config.yaml
hidden_size: 576
vocab_size: 19531
init: "normal"
final_lr_fraction: 0.0
MLP neurons of a small language model. Each row is named by its layer, matrix (up: input weights; down: output weights) and neuron, and shows model dimensions 432-495. Each number is 50 + 10 x the weight over its row's rms, rounded and kept within 0 to 99.
A block is one neuron, or neurons of one layer that tend to fire together. Before each block is what it responds to, as a language model described it from the Wikipedia text at the highest values.

Infobox labels, complement-taking words
L4.up921:59 41 57 55 51 45 38 50 45 53 50 51 33 46 35 67 77 54 55 52 46 37 54 48 51 53 51 56 56 45 72 72 53 56 33 39 64 48 34 57 67 43 60 50 48 53 56 50 55 64 54 58 56 26 47 49 41 36 53 62 61 49 32 68
L4.down921:47 56 35 48 46 65 57 49 44 64 51 52 47 54 45 60 38 44 47 58 29 46 47 50 26 46 69 53 53 46 48 56 55 36 57 70 57 50 58 49 51 50 49 46 61 21 47 58 58 41 45 59 52 50 46 50 40 59 54 70 37 49 38 48

Infobox list-item dashes
L3.up909:44 52 43 55 54 55 45 45 39 28 52 55 63 38 44 50 60 44 54 53 42 56 46 48 64 32 55 53 61 57 59 59 46 60 60 68 46 65 38 50 54 74 45 47 41 53 35 48 72 53 57 40 30 45 59 55 48 46 46 47 60 61 67 58
L3.down909:58 48 44 45 45 42 58 48 49 63 41 29 30 50 55 44 54 51 50 54 42 37 47 46 55 42 67 53 50 42 59 49 67 53 24 61 54 44 32 50 48 65 49 43 47 52 50 55 51 50 24 54 50 39 65 57 39 42 41 59 47 54 49 54
L3.up1239:46 38 37 49 41 37 53 42 58 62 40 50 51 34 60 53 56 35 46 59 55 67 65 40 59 47 35 50 35 67 53 55 62 57 41 49 62 55 39 39 44 38 33 43 45 70 56 63 67 69 55 67 67 45 41 40 48 42 46 50 41 62 50 46
L3.down1239:41 56 51 39 66 52 61 29 58 57 43 48 42 47 46 25 48 30 50 37 43 54 47 63 42 43 58 40 31 69 67 49 57 55 33 64 48 30 47 62 42 59 44 19 57 32 47 68 35 60 54 66 50 56 47 50 40 44 59 52 49 40 63 52
L3.up1912:50 46 67 55 46 53 63 41 36 58 42 56 47 18 56 61 53 70 62 68 46 70 49 52 24 56 45 31 59 47 47 61 64 56 40 35 20 62 49 58 62 26 56 53 42 34 51 45 61 57 60 51 46 56 32 50 50 59 30 59 51 38 50 51
L3.down1912:41 44 70 55 54 54 43 59 50 33 39 44 58 62 54 27 54 50 43 69 47 52 44 57 39 64 39 54 56 68 40 44 51 50 39 48 49 58 52 45 45 59 66 32 63 36 41 48 37 43 57 57 54 62 46 50 58 55 53 51 60 59 54 56
L3.up2021:45 34 56 47 47 68 51 50 56 52 72 49 51 54 53 43 44 38 41 55 53 43 63 41 45 55 50 45 40 55 66 39 49 63 48 76 50 56 56 39 56 57 36 46 21 35 63 46 45 54 64 35 42 51 48 39 48 51 54 39 50 55 68 48
L3.down2021:68 45 55 52 66 53 55 40 59 52 35 41 46 48 46 45 31 54 42 53 45 43 68 57 56 52 56 51 49 59 65 41 55 60 38 39 61 42 49 40 66 64 45 35 45 36 64 57 60 62 48 52 43 64 29 36 57 36 39 30 34 47 42 47

State and military institutions
L3.up240:53 46 69 60 51 44 48 39 45 56 65 41 69 41 60 56 60 46 51 40 46 43 46 68 55 58 49 46 57 50 59 49 44 70 52 74 45 46 53 47 55 58 48 50 58 33 54 53 36 64 59 51 54 62 50 43 24 46 54 35 38 50 37 63
L3.down240:58 58 38 89 51 51 38 52 40 44 53 39 47 67 55 56 50 38 56 59 48 60 31 43 51 34 47 55 47 68 43 52 67 38 46 46 47 39 55 36 44 61 43 49 53 49 34 22 58 65 47 59 54 69 37 49 65 58 85 41 48 43 49 44
L3.up509:50 53 65 45 41 58 41 54 51 41 47 42 55 39 50 41 53 48 48 59 44 54 60 27 64 48 39 36 62 31 49 61 51 44 59 64 58 52 51 54 51 54 55 40 54 52 60 47 53 51 48 70 43 47 34 44 59 28 75 54 59 48 39 51
L3.down509:66 23 43 58 51 54 55 46 45 53 40 58 55 41 60 58 56 62 40 34 57 56 72 59 53 36 54 40 45 47 38 58 45 32 67 49 63 33 40 66 63 48 31 50 46 45 44 54 56 52 68 50 49 40 78 55 45 49 60 47 58 57 51 48
L3.up1367:54 54 67 46 32 45 62 52 40 58 48 56 58 35 55 34 56 51 58 64 48 64 50 49 48 36 40 38 46 62 41 39 51 54 69 54 46 47 51 60 30 63 45 44 50 46 37 50 56 53 57 57 54 51 49 42 43 51 44 42 52 30 59 62
L3.down1367:41 44 44 56 51 56 57 42 51 38 47 56 55 43 37 54 44 33 59 45 50 46 56 40 54 41 41 37 37 60 52 48 49 64 53 54 59 51 51 57 66 29 58 58 55 54 51 43 46 55 36 61 53 60 33 51 46 44 55 44 39 57 50 50
L3.up1403:49 42 53 44 44 44 60 62 37 49 67 56 77 53 41 51 47 52 58 57 60 40 49 57 59 38 51 42 43 52 64 58 45 53 50 49 42 38 63 51 46 55 74 48 50 55 48 47 48 47 46 48 58 44 60 60 48 46 46 43 58 41 59 43
L3.down1403:37 37 53 53 50 48 53 35 40 55 53 38 49 32 61 54 64 34 50 50 54 39 49 43 47 47 36 50 50 52 48 41 49 24 21 43 45 36 51 34 79 49 61 63 58 56 55 50 50 57 44 49 34 45 45 62 59 46 49 37 54 59 57 38

Power, war and state words
L2.up512:41 42 64 54 39 33 51 56 58 59 39 77 59 52 38 45 62 47 32 37 42 44 70 55 39 56 49 46 50 46 61 47 37 44 50 63 56 41 57 48 47 54 68 52 55 49 33 52 59 53 75 48 62 48 48 54 58 68 58 56 47 51 46 59
L2.down512:35 42 37 57 50 44 59 56 48 43 63 78 54 42 29 45 62 49 56 47 46 56 41 46 44 45 49 51 53 49 57 60 48 28 31 54 64 55 78 44 63 52 37 57 51 49 72 37 64 52 29 61 66 52 45 57 35 63 69 47 47 49 54 45
L2.up993:52 43 43 67 35 52 57 64 37 51 41 65 41 46 50 59 52 53 40 41 44 46 57 48 61 56 43 24 50 46 57 53 45 54 45 56 56 51 59 47 72 56 53 27 44 43 46 69 64 39 53 43 66 49 51 61 58 60 54 33 55 46 62 46
L2.down993:75 51 50 71 73 65 61 41 61 50 47 46 55 47 45 56 45 56 58 38 57 34 45 40 51 33 39 53 49 55 44 54 65 45 56 62 62 24 39 36 46 52 51 58 48 55 44 61 57 63 62 56 53 63 70 61 42 42 40 54 49 54 44 54
L2.up1946:65 53 44 51 51 56 31 44 47 57 39 52 47 54 66 49 46 49 50 55 56 56 53 54 50 39 50 47 39 50 45 48 44 62 44 68 33 47 57 45 47 47 51 48 50 39 41 51 56 46 51 51 54 38 56 53 33 61 32 64 69 46 63 67
L2.down1946:60 49 40 44 32 47 41 57 58 41 51 35 39 55 54 45 56 44 58 57 60 60 42 64 53 53 72 54 50 47 54 46 63 47 44 42 41 53 53 54 63 33 55 51 50 35 47 56 56 50 39 57 56 47 62 59 43 34 49 32 58 43 65 44
L2.up1953:87 47 39 53 45 37 46 50 48 35 37 49 46 51 50 37 39 61 30 40 42 56 34 45 27 25 51 37 51 54 45 47 46 46 54 57 33 49 64 51 66 64 51 53 45 56 50 26 57 54 54 41 50 53 76 46 54 44 57 29 67 60 66 40
L2.down1953:63 48 33 47 48 55 44 54 57 48 38 55 50 49 56 56 60 62 45 52 42 71 42 50 45 57 55 44 41 70 55 49 59 52 32 48 63 46 47 40 51 47 50 45 33 50 51 60 54 59 47 56 48 46 48 37 40 45 63 28 50 49 53 38